{"hidden_size": 512, "positions": "rope", "bias": "qkv"}
MLP neurons of a small language model. Each row is named by its layer, matrix (gate and up: input weights) and neuron, and shows model dimensions 32-159. Each number is 128 + 32 x the weight over its row's rms, rounded and kept within 0 to 255. Numbers have three digits each. A neuron's up and down rows have the sign that makes its largest values positive.
A block is one neuron, or neurons of one layer that tend to fire together. Before each block is what it responds to, as a language model described it from the Wikipedia text at the highest values.

Description: Fires on infinitival "to" and modal or auxiliary words that introduce a bare verb, as in intended to, sought to, would, can, 'll, did not.
L3.gate383:125082122171119072080119146181112177142088118159128141097173081163129132077054094100142145142122074147102130128136131158143122143059118141154107123071129086157063110121152145105084185071193133114167139158089164153117086121134063135102151114179156119137155114165134123101127141164071131104119137158137140122094186180150075078097085098131090219159131195090170162103111046144142140135083
L3.up383:069116147166139107182126173066117071175105108092117176168154129140104156116116101158151142152093158186233072110154091093035149119158156159140123115180134164126084102127156087104091151160132141124120173125122133084137152111079098125098125148103120171051148097152120086175121120145132197116149098116084102121183097135161133107099099147182118110124159113126195119125175096139143122144126

Description: Words that open a new clause, mostly "what" and existential "there" (what the hell, there is, There were), plus scattered symbols and line breaks in tables.
L3.gate935:083139094114112078180181133109110108113110175127123135154116078123116088064101112142107112106135157124143105129122119165129085152125133095080138175110126146102098142115108097141121082121126156108080152116116159080155128163160036153113111067136108150140106101054157138138095183140152158113174090115109119170157151145072098107120144103151096161176107153090100183142130070077096142127157
L3.up935:146106157116125154118116113091103098097168139074126115161123141104110098110102119157134164053116103162084112133132149150179117183136119117153178166139168120073130164139114144153121112141114091103192148168142149151136110166101123138082094079125114128163122083169145124117130157132125096141149146159161141077111130078124126174140116125129123116069154111052122124051136120159142141137149

Description: Words opening a new clause, mostly "There" (there were/are) and relative "where/which/who" after a comma, plus table-row line breaks.
L2.gate599:080166105094112117138157109122123180116133107108149131137128078110109134131095077172162093145118148140091172101069137103138130147113123145106130132115140093139073181130126112095094132123111171080136132140075168109188151168128138126110123096101132106159089120081128128139107157127100163166176170143098126086157040094137094112176116175148109158139123155201156163045100143098129075131097
L2.up599:110141108125091136156188136097124099083132126138158073123085107150176125116092139146139146054110117150067193135107161135106111110147047159122116112155165092134093125183097103096039154157112158118105116121107138112156090159106138103139124141093097180143132085130161114154090148097147121179132132159128129142082094174113132126144112088148154156172125108136109162067097131094132099093113
L2.gate648:068130112171160044119073173141151156088088094188122126188112100120092100137101088115134134142142179174094108125099100138144171162150160141119204124109132034175045161118146137117132128177141121129167152191136165076116061155137178109045121097132150139170145064130093117103153140124109108078165112105140133095094085087109120116113140127123126124144138120126102188083131111138176166099051
L2.up648:148135126143143109143175118095149168079189097115145111145088089081175115161123119116075121102154081113098143145092156125079113144152106109132145105115151132061079169144156111140180157144098187117082135105084131180130166170062130095140102063108168107128123145147206136049179144099094125118121130126124069180117184141118124153108167078178193141107125068139192130090145108091139179092103
L2.gate1251:120181121105135167112151110124129153123166098079123156193127082098162093076128133171091151106153108104136091099082087098143101096173145148095106131088083097172112184174140095105122186102143099140165135157107111132151126132152141045166136133109118099156135124126195111117152146139110159163098163182097109220141066098105116114145131141196179110110115088112135105111157122119123146134030
L2.up1251:062122125067160107151134163108128118096189075131120210089096081175112176146119127111189143069103053134150124132141132123150134159178152116125171166157079065176156108138113165142161143132128122077137116054095085178082116165122116115080119156134088185073104126077103105142170143102119109162174054160115104111110181171093106112129127183141180141119115097116099129148137130125103098172122
L2.gate1331:129133138127106174074124153111131161124100152143156109128157154055089138125116111167213117129173122157104163114042142079133157113124111186144126137142159166128098167124103139105095132112207115118165150121164107147114157104116129131145130165054195168117035106116133084168114188115168108133123103153146142083132092104157104118136086133114136180109091195094070147118094137120146156163120
L2.up1331:170114143110121175071126138094117165107100132124161103101188100079073116107109116133193106114127104138097152130105104112091136109105151125143102153126112156107141186100110117183104154113168172093170150137159105126122154088146113081129125161129134163144073089097126075111114175104145119101147135142181108072129174114090115150163121115111099161104096183140063131132065149146131152152118

Description: Mostly infinitive "to" after an object of ordering or forcing verbs (ordered the poachers to, forcing him to), also "come/came" and plural nouns (inhabitants, players, subscribers).
L6.gate8:116142110175134088134125150119103148138129108063171114098128129227187116116108136143132158151098135138145101124132121124165162097139104109098163163126114107136144076157150139144075108155158098077089089049145121145159153144135084121103130181107105192033100154116158102142080101171188148117084144083132141181130111187143130178110122131174127166096097111127109080150114175125156161085148
L6.up8:141122119154149123088149136143155081133139071093121138145115120124177136139100143142121185160099117151149122164172155117119129108163096115112095165096113081137091105138134188075097167177111141107117166108145126147100134150135093144204170161060133087101193163089102125148139153129111093100106129114151177150151095209136084176110128136112164176100109105143102148150137160168181167112134
L6.gate54:126082087117164137140123153189110109137071126071129169120128145105130131113144093165098158113092078088112110202130152149147144149124155154143151123127150155164065124122132130141071140116127168167143134108251161129116189098119081157117104130143118141090148186178151135168158087168083131081099192112072106107116175142125135138141149059127098084163120130135116185166136152100138112181050
L6.up54:115100082138077117074170096166060101155111186150164127114186167086194107123063150152189166166129103174132106106159141150076095140132141114110162191058153097153114138160196077118115143114131060169129110148142144140115148149122088121105065172159050127121135140118117154124124140162130100154187102151122069190117162137118104198128103108107128151153141138126181131133094104101152105115145
L6.gate66:116159160048168147130080096140122113083167191134134134120148172138140142102135129141140097117151150117133095118136182145099115129155135125084083097079113128120075116142135139136165143160156088091144114135133067133093042114105137052121086097091161137133165125146135157163136119126121150123121087143056142139125177168180098138151143121148132210087153164076098129157098119093116161106154
L6.up66:124183113144108101117130092180130142108154129149164168135130129112136146116138118160126034162115178112115096162159084191110154135107127044116111163138149064099123104150117184083167095126180130054128125129125179150113121093151079129079115127182051160132151110167156162116090156104105196164108075170126134128094195140164169139071141103148132087141128106146159041144114126096187141102138
L6.gate280:122176193139119107145145098144147097101118112137108112147159154120101152141136122140176140143145151093136100161199137105127122171104128150146132087137154023176120148101083171180177132153141135093085127126184134096110083129151144139183133148153120148152086157126149145183109146088178123159141139125139124156134131097135106133155161081137082090089151174155090142145126104105184131108168
L6.up280:109125106075142126088196150184149095174111186131095121154089139222172076115111083137147123108061139116135128160077088113093100115105172145109138112140093157129175130114135220106149104115127103133138151088244094153139132126123123088126144130149105179117134087117128143102127138148121096101139158145135170114105158163146130117156137141117132073133100126111167127087134097128163049100104
L6.gate500:147120152085089111122101126100113103151160130083145153123121174142163163134085120119087142095156163077139186101123172151067103187091107115099089163102156097155163139177142098137141144148139167107126104087126097072097129104100145107133106124188143117116158142164149186122102202138104087131081150126164165161147150117139140161111132139152095122174116100117064113136138134152149114139160
L6.up500:144158121115112100117105112186142184136163114154110077118096110115143172045125123056151110102092100091201100157101111148044114094117100119135067168172138083087117123153137145174126137114172190140095102140134134120094139093118099146124113180135139124175141112133088123100058163055146150147085073139156161093076142060164129141150144140128085140181163141086100152136125075116124085188125
L6.gate587:131124077069088145147121127105149108173074127124136133153159115081125156057068113102171170138154175130104146171102117122138184152086187170106102122162213136082141113108163164129119083121093083117162162070188112097098140063122119157137110209098097138210132111136139153131082127153120174122181134171188147088073116142112132096106089077131197148186107077109115134178112093165120181123112
L6.up587:079157118138192096169157188129112157131152111166128160086153115170129157124149126111135093071128175098131122146137146126099088136161137116094168130140122102138116135157136105132153094081101114117088027133069141109125102114097153119142107108099203088073134176098186150078151073078102069147092137164112082146127124117155167125064126120108183156166217108191099077106143065142079144143132
L6.gate614:200149139115169129136151147137090124208103117077188120142150113152143172067100117127078106140122096136116109128129126184121122162133141103105079143147083138121107102125073176135177150164120135104143128149128112139119077130144140134171153118109126129126151074138139085132114087186075163121136154132062156122079122141124162164135131114190120080161102135123060139114105132084162151086167
L6.up614:185109107165147114114139138183177138141147057118106119101161099135097184134111140111164033128078106077108093150119186130169116157148091086129006141127169097121159147128154160137085168143112135093131151063083179081148115183157133170076087130124108125156183136191144130095130048122128182129166085135175112164125156112159122144163130145205195086093057110164118079114101117134113101185133
L6.gate635:126151171098178122149120118127164075111146136149094112114133070107113113101128126148125149164140115129134143114159114064105156130114102120200122134197127094120151150093111115132094110131096140147070228068074058136108100133129146105100138130220169103190088096095208106193142138199160180199066168130194127178137091048181115111155139068151113175097127092132126121126146133140111106137134
L6.up635:129186107129132115112084090135132086136154129138166126181143100207131164157124190100087097143127096129111127127180142110117119146133124091145094139176117123138125168120105104121125118141152169082135158113158155157073139113085079116078101137208171099181174121116100074234152157153134145138097104137145123110134123131193101147082110151145182103126151142202127155184171121133104146150155
L6.gate802:162111132150184147102124122198159074139146142158137083130161140127140143131103133084191126170138166140119128140156114174154190150110097063180137128076109077142140125120126165123118208161184085129126186140169081190141154118073166094119116161123116104180143122139131168128125139135132200157143146144115067146125148154162055148124091122137078150163097139081082083111153150119073148097175
L6.up802:184156118147095108122082164153101113154125192133184128155166097112154129100089164118159161157123106088115148064153124173168174122066156148128169092147137051158178165098148107181083100175078116101109196149082156099107055137112173167107113155148109107124107066143078151144094148124111105150087185130125122164181121132118073162059137073182121137142145087155099073099112108136090100133186
L6.gate897:155159168076144139159114079132122051149075150208139095102149147108103168138156095102109101151151059125094059154099107168097169085186144086176166127149141113137053147150166108109172090130126106099102111120122153163132142112159096088133125124171097145153120144129140149120070059085146106099076114151068116106104125108164114147129191159149088148190137182082136118108121161077124143230184
L6.up897:118126199104173094160126098135165164134150069126142183150166156034119172078131132142129149134098138102137111214175143125148146095113135114061086104111131124186102156134112136075138099120131151122129136095088125164093159135097121154119135113169128079119118153131192194106128095145130155079099121075133142181134199068165103111120136135157160056085098079157164133153125113212096103129121
L6.gate1063:163146147106126092183155069096099161141131232092211115122084133148156148099134112109126104099155145106141110138102122073117079154068107141091091075079102132138163111128138142100139089170110138107118081063145153120149110142088123192136146122075201107104183119126082100111106115144129166115134103157116082129129110111179148124127174114162134141116100107141116151114144071105148148074140
L6.up1063:091160063162158103134135124128132094121077135118166099101134142161123211146168173144137097149175174119131131158149097132136196111101185129167135128117124123132101156114122149085136127148105161123122112136126147104121101103128115100246165139132172129090174113117115124084108182128112118160158119144134095216110153164127190128098157167075154140114147126189113155096097119147135128141149
L6.gate1108:090154099071217145102141138155132109137112070128107081111101191145140139138172087163121104114144154104104152156115135138102152074135130134133156199111122101135117166113127134150147191098158090129111086107164162137150150107130176059110177122126191153217089162160129155094069203124140161195133102142098139131095169133168096162073176091153134154072133195101113094164129090132127131167138
L6.up1108:127162085106149149089129103125074088160175165101126125170166175156144155126179086098110131130165202158141159162161151176148168103088183088098118129128132048112134116115141133091138187140140110108129130107124115132132098160168160118104112114127122107105093108116090112135090104117071141082134126117097115112110032031077184133107127171188112123089115106080096113197083137106174130124175
L6.gate1133:157139054150112067126089176140121129129134139151101094139139120095199136131072153098093150149132153133183053165157132171106103127092137129093159167149153127090102096146113166165077168177174102122156143128205102153129099148133165134130106187084135171143159099106146106166122117146153175130149130103079098137116113131149070122085128052125137156188136115119086136152101110122165193143150
L6.up1133:166106171076123071155187140081122117115159171116152127132097182149157200073097174130128105168078078126149120131088175134146112139129198101137151187156191055164141095089112148127132100115184122129091114157147128132143147085085116101145103092154113145144083149107122130101117099171110110120117141164139076154081111105125118092144170099152138192150097134141132148150136090218160132082157
L6.gate1154:168122109128143148201107166137168160131144146076152127114129173146117127090126125129132142095105140104146136095109121095053169127107168168131106097140112177111141146137127188148169160104136050136102127122119158099118106098088134077091154134126137127102087161207101115133095107133130092166143155162148027115123141108210104100076102121098110166178111095139088121164151082128132166132138
L6.up1154:164133144129136130115079081134147093117105095086145132140134113093135099138120098115142119126181115082162106116089104146159146087184158155091153096112121142120162148103163183085214152148085092182157124131135090113127125115122188099173161147179226107112118128139129121110150131138110080120128126090107083119096097097206076175120164053087160165144036133154117100072144113146116152162097
L6.gate1238:056127157139137081153102098112073131179082115144136122200025130122198053092104113128157089120126140088143082080208106116123115106171099141090130139152159154161103149092052117082139146126174111132119144204101138122174147085096136139131108150162124122140134082142143142166087141153140138105146098070116113186114089156096096098106147125123113123078106064129118143094105196123120172168125
L6.up1238:129185110157128096134118132113196158141154113150130114144107124101175138116142178104167161065145123124133111081118176154116113143108164160094186112206158119130160106197125146168090118151124114171154163104108131143137192140192140179135159135146156134112125128078129151099097185087120149167132156158135131180121146099159118143134134079119141206106168173152108141106152089225130094200106
L6.gate1303:130125169092174137059116111175094092087167126100153060223099166194096118153134087098087157121147132133125092121156168154136157130123126184094107091170119154147146141165115100093155149132175151051125106134157115208114155131090132093098157140122100169099156087086132075148150109129100092136094163146149091150057152158111183144128118106060094123158142127097151141115192090117121163155099
L6.up1303:088115102171030141110118136145123108116148094179170137147138098097086157132167104084174124181102143126133071138139147123103146180105110141076104092124149130043160113133122088161104126095142069112138198097131115158168154160163151096144085094146106081142131119134156131160176124187153148179115164177115125162131131173119055116108143206100069169169111148103152159163131098083085115151073

Description: Clause-initial existential "there" before were/is/are (e.g. "There were 223 Jews shot"), plus opening pieces of personal names in tables and lists (Jeannette, Lerma).
L6.gate152:112116194169135176174071128175109102151097129153088090051144120154078114118153076086135061101133155142180184122121115117116088126123168136128074090188088110102147121111117167108109087159116150104116104114121107122110114115102133075129096103112068041167093153168147142081152133177104095172121095143122134151090107155105063085076139156141236123134103161162148100096154141128164142110149
L6.up152:170112113104161113125107139121141168089132141147080097127104092126167181141114118105093139128126148161132207097163067114120089158151067106131119184232086107125144100130117118100150073166138205158162099132167161112151050107120088152139097072160065129168152159119109143077098162161113106138179157095135155168133093162170132136092115159138136131080130180127158141137152114132136149087187
L6.gate155:116172152133186130080087138128166117090160118198111110111212127166145198036142136179137109102079048133082164115126105180091159167108134144125191146117124106127094097116127225162120121144137183127115155091126115139135131150159134121122145120098146137114125155051137136154144143167128163160149151110138116145172141158123196165103130144114130169111122165118161161089108145119170090135179
L6.up155:058136139058100160189176185124157157135155161125110116131154125111108113129147134148162086126048120109129105139108124116148126186097111176143149096103149177215131126060114066172137132112111128165131128116145150142107080183156153131158066113145162125138142147163089164151099149082218091153114119127088087128127128149166079094110148111195075164131159100134096181048105135135059178169099
L6.gate162:113112144121148089177142134161165125116064134134120118123143122129141085130143068122138095105124185156148188093096116086137152099137075066089111162125128115139051132169127162077139101136088087105151117154131112154124155134103105072126143108122075104148141194085075142100163128115129139140183132110069147141080133146147130103101120110150123118093124125107064184156144167154150198145078
L6.up162:105094143145133148162092148128120140126113103120192145177147091130139078108196098141128092134125078146095131202084148101147107126100159116114081129112118158181080132137160169105095082191078104130139078167117082142189133119130127144151100109120093130175177131125058185141168099092215137117090128104075156115115144105133159094114106111075069125110132181081104109121104148123142140130113
L6.gate295:112118137152081164112113128106138110118126141094100130110164080104125089123143126167085140112135194126114089095092105126139133218103106093139183076131185114112152098094124125109108157143106086052102104151144178118164106084214060111102113142071163153157120079128163145098105128099090175109096149114135165127199091117143070155128158122162106124125076155165202184124049159136109126175129
L6.up295:087092088141179148137163145040145116120126102163087129147152125172140205176036090175095138120136173090110195174104147119169112172074081120168170154152122099177138142156154138116122156109132109060114139126086069116081164134076123187182138102110111171078131114139094108154093075162144200143098188165145121104143108114163133126116092146128107090108107149152179170126138133117130101125118
L6.gate468:089147085199094069072112094141189138153166133118110116090111141129162136059142109217131137113148181176076126077106115070160121094183128119100125130101109098155147107119143106115109100091108098097149158150147090085217077150063111121090180038143133125111153152122117148122104134126133172137095128139165146121113154151152117131058111152152097104153102102136127145083159116045116090112155
L6.up468:125128145085134139119103108161145133124157122119112134096159116138063081173121086116058066114123139132156162113090187127106120083121103155171102175144107127080129120099133144197167088178100123099088095118145146119188124147114149159108130128093121099122092083149128202157156142143136090197173090168102150037054117204103175066118200148108054132161121103172146132089104134094136113164136
L6.gate518:107130111115109136208138131155139205080161149151101153109112135188072149128154142127165136128141126103161163150117044139147157120125162141121105148170118056139090177123141099115093106187135091117148170142164071158128123141176176174084081093135080084131180150164064145071134186099137102117157119123064166096133090144147126125106158146102100113108096134103047130121099090158139199128104
L6.up518:128128160109197138183145116149098110144145169097140055150162103190197164118114092123099121176124185133102169106075175081111091128126140028107068108136083169165091204118133133103094131150168146088111086128130138129107124132138113135163134119098137082130171131132095148120138146122128128086174182123126112103112126176125141100109094162154158140089134112184098111089160143147143145117144
L6.gate529:248079113129109152112104147141157126080173095175151086081161101106074111106089122186182120122156076073173157126127105105103101125099180098140071112055142146127163093089162113115112161136152072222131039080065139156167160120126135107124118139109092102147178083152119054184118134079166153131111103060146078130170215110125156165139157121104134123108098097159083107151133089095168146155104
L6.up529:161133097142127145137050102099167164122128129146155121062110144110149180143086177096177103194189077131124128158110119087104157102095095133131132104061132184143113128144092146166116128077130149185147110089087054174162118146148145155110121121095120111089101152055109108106175172140087153098151072136164106129127160077096117136077165142155168141141117129101083155132140122106214163154129
L6.gate541:092071138113092094142125094093115128102175135135094132179072112124101155088113159081144108148163182085165170115109163170106044083091138111047068138166097175139130125151112152113144166128108156170140132117132181111123080118107122113101191144156158089158169081140141134111068080089121078161105081127124126160101133072101104171133138116151119096136126186119152081160140164171076161101131
L6.up541:165138114147097085113158130122124122110114154070088163139107098145165165130172096117128155115213132114129113108095145135132127160071121133097129153171124111119128143107125108115129108124089124146092110142134154107077071158137093169133125081171132123140129144129164154160127144114101126115115026178125110196059088134105068152132130137112159150123092201173121092135152144172127165116198
L6.gate575:150107081188093126127107078091077146112163131122124160141132106151151141165108129128156141132118130130178108079104095126110091166175125146106122148129153071159144133136126139175102138154092136103113101077176101128140096144167118122140186091150178058146155157130104163177146168061130102137150140063100093130118180050129097138138123154123111151178052137097122121104131181151126131103179
L6.up575:130104110105172096121095156159136110093148101170179173068088125115115100120104181124191127174065195165150186109129135133166112102160140162082112130149098157150106107164102134094126114123079110154147172063086161123143112113127102116154149104126095129135115115108148191128128129141079097093095120057146087118110136098189134129108145104136147151138141112092083147149180071189124139082165
L6.gate633:156117140113059134104103193130120179122094135101127118151185082107135189051143154179148169066108140181152140129074159123116052129112117129101097095135100104106135084085132072121094184141105099094118149081142128097124128143126138087157086092124142153139101115148071135136115125134184144124114092110187189165142130096084105109155170096137119165106133133139085122111085102117133063142173
L6.up633:116118142121082119108115097085160194081114106158085062126154116127133130140123127116145088144150123127087175135107113121089063092118133201088153079119145156098139131150141116123109122142147111181134155179134164108160077169104126199162102056097126131125181136151156181132095172127111168166154139156104119149092125095123130101168182074129069120115048042125142111084125122107143181113174
L6.gate697:109141150106151114091091133137128154116108150128114131118145150122154149078133094185118119085124095167163160115065153149129111091105120155098170101110159145105093124166075105145129160117123133103138137158074124152148077144087130216173134137161124168096147089107104151250123141143131157129123114137101130080130091146227118154139171100161076116148088193138161054130204061111177104156126
L6.up697:154175101132089141142071134075136119093107170118146103156122123167127170072176101117141097181180131105155141128079136131158196072119075103160062091081114102138097164176148157090125177157115138123168091132085165162122121151068154124164064153042092097113183126113155091141119105123103149189133171183051126111130093144092033121077160129166105145119051149170077160139125141097090151165144
L6.gate723:131102123096157090084165130157117122111105156129090173123147073149132137161117131145145120066166077111182175131165123099111090106165081154095140115159103095080119082131123158108110110130134156078148112067124127143118140160119082088124119150136149085164085140133118175088096141102088122108124152110186150079133093087058141155141076069141105122117105159197059119135162157096123084115112
L6.up723:092072171130112111195118152137125105128121036109060145105132148134098038209157184130167085139138117136110147109136115113150148089156090101133095085199165064096158134136111145136118118134115134118115031042162133116141141118096169107086131120150111063136160173110114141101110203107094105117114166081129164146165173121107176180119114158101166118117073140166162111096087125096064153133104
L6.gate867:106145209091094129122111158133172114065145129120118162124118207200132137135083122143112139110097071144044146129113118125070141084130121144087156109143075109083157084057169108067143077126140100146164163093138097154156133139141132177100139058078094131147051135190125077105166167119179159115120163114114166157169132158081085171125167059164126088091132169123109132084177118107171160115112
L6.up867:099163120095130104177120122129176088106170120106095175141124112126139081073142067114130148131166091148144095146121123144155099080133127120106095162134149125171098153125114103109125090170085130145131111149125166181158127158072095152083133133091130159114104134100135091101145131145138094153135112148200155082144166108147197127121135122176125152093140154150138184136101152199142111122135
L6.gate1009:138098073108147050145105142150131080110104121075133115062111094097158139132172150133104086085107098191108167081154100148158157124170101119128068028093118041123139112136190100173121107134153105126117043104115166157131190114133086047132155074130117184120145105184106072143128058114132126073157106109111117054137163107118148131109169147134131098131097145157208102116179126102111079155134
L6.up1009:179125134082128073147118102086114128102120126132153187119100206083103065128109145108179144067163102121172170104098086188091146104169059059099159105121146121073157101143093161116144088161150129149146125149090149172123146096161176113152073118170141141122126133131182123173126134146176072138146143123129156120157103130138131147126084136128122137094111120044135115145100145133184111158152
L6.gate1250:123117122194094088183139144093102119124086126142109167139134166116140166114117155150129166099132112033153094075145111143159107142139121130155144152164193144138116152121099104150170141084153153156150167100148114126149134118117127049117101183061173150165105184088116060138088125139140130109158148110138173110156151205151128154132124121209147209067166122103130118176128128134091090147101
L6.up1250:136138097123067110190092097107137124108135112110103095136109091145130156138079195127056096138079127177134133175119156171114158106117131124107067101198121179165132101127073092154109152179106151182098104152219169108133080152078144104086097095125155115165155104132152152104157190139112152054104146143143164074117150104129131171094153119073146167068145067105101120148123141177109101152150
L6.gate1280:134071135128080128113060089104110149098119106110118098163156153166133152137109144131121125104140174133147124100138163103089170094109163119099098163129126126145117148141092181102114130158146099087130142101141163152115114161119090125095144108164162141163070141095136178173121160145117152098141109152162129090150164155104109130113167153103144135137166160098135123148155107199093082117129
L6.up1280:162112157130084093104102126135075203101085107130119109134157123116139118117082102090111157133186179112111147077172089121183182072109255199184187165114140143132116107129130167148167145123105112100154129108096101161138109127132134110154104129170159158113135120180148127131053061157201167191078142163147116089078138163128148087124135110112171091086146168193131163102173135148137088139084

Description: Words just before a bare verb: infinitive "to" after had, failed, agreed, in order, plus modals and negators like couldn't, cannot, did not.
L2.gate30:153148138164111127181145132095162094111177119119139163100114135092126109127057149129165131032122161174183100136145133108154133193140118139127158090124166102157143141140145116174146199110155134124097146121133124176120097148120130142123114089139115085127118171187178126185159140155072136132144095077115101121130152150115113160142093111125125138224189157116140134147108078104068153162129
L2.up30:176136144136080106152145162147155097129092138115166130151158120085145157124164132146114156129188120090170131122155127136136067159090099150142104097116139138092127128088140119162094111069122193099095113086149098106134200141162146120196160128061102109111143130054098087165156080104122092077095126145102109151158103128165185155072164076131092110156131123154155135177080128097102171072158
L2.gate799:112161148096157120091151156127204100157079167045126136119061136059098197156068159158152189131153165172149105087123202123136128114106150174141157111160137109116118130106156132134162111113168103095091142151144182151170066114058148152104166103141123122114123128108145128080190111089156082168165154162122094144151147185161100121157172136152118180162120131099117136136180149101132130148110
L2.up799:154153125140134134086120108173171099072114113133153161179129141166158092109164139134193104158045158130082155165141064148123163093099149122077194120152090104164141124152157150087135171042143158123134110163177149134124083163132170120102076072108072097066064154175122146105065124128122151090162172124138136103150169114102126141135168140080113205117118116157118057127115187115102160101061
L2.gate814:099096133129181106129110142099156140121089154125131133184120094097085137117100116170133116155125079187134086161119095179113111143147196179088126121132139128074154119147097137101168199137079096191127165109203118200087199111105177102128126173122118133034158161120126130124069112144092089156132119112147085169142090124143127142150151112128102131140126145116147129165109124085152076151066
L2.up814:163100185105078109130123095157177128180125068121202143176088126138127099111130100185177125208123090143102150188097065146126174111178142149099086137123139153122110173103069113078087107066134083131100152147140103135106154111120111129056086041137154108082109097134097140102177111140103117112148134160119129162207144164127121180095168177079113151197154112117058097104099071105109136078120
L2.gate969:076126125213113125124149112208096098092129126170145115118161141122173113144140103136113135097134103151092104172139100135137154187107183161132134194157152100081063167112125124123151157063141136117092126143143136206099130093109171016143127159119106069177137156097148101136147161149116126146090094198144122163081109125085128135122119141113095106157138066144130125163157071124130148139113
L2.up969:132084164162103151067160124104128087107114103129164163130115126093098075091100113145081102173145125085153138166125109119198168136152022129178172152171152158142117172157114126178137117157126126113136119076158087115132129083187132069128134097159153192094087116138127140118133086126083075124136156113134149058146114083129139111113139169100137163141083150141102181096135146155160187106121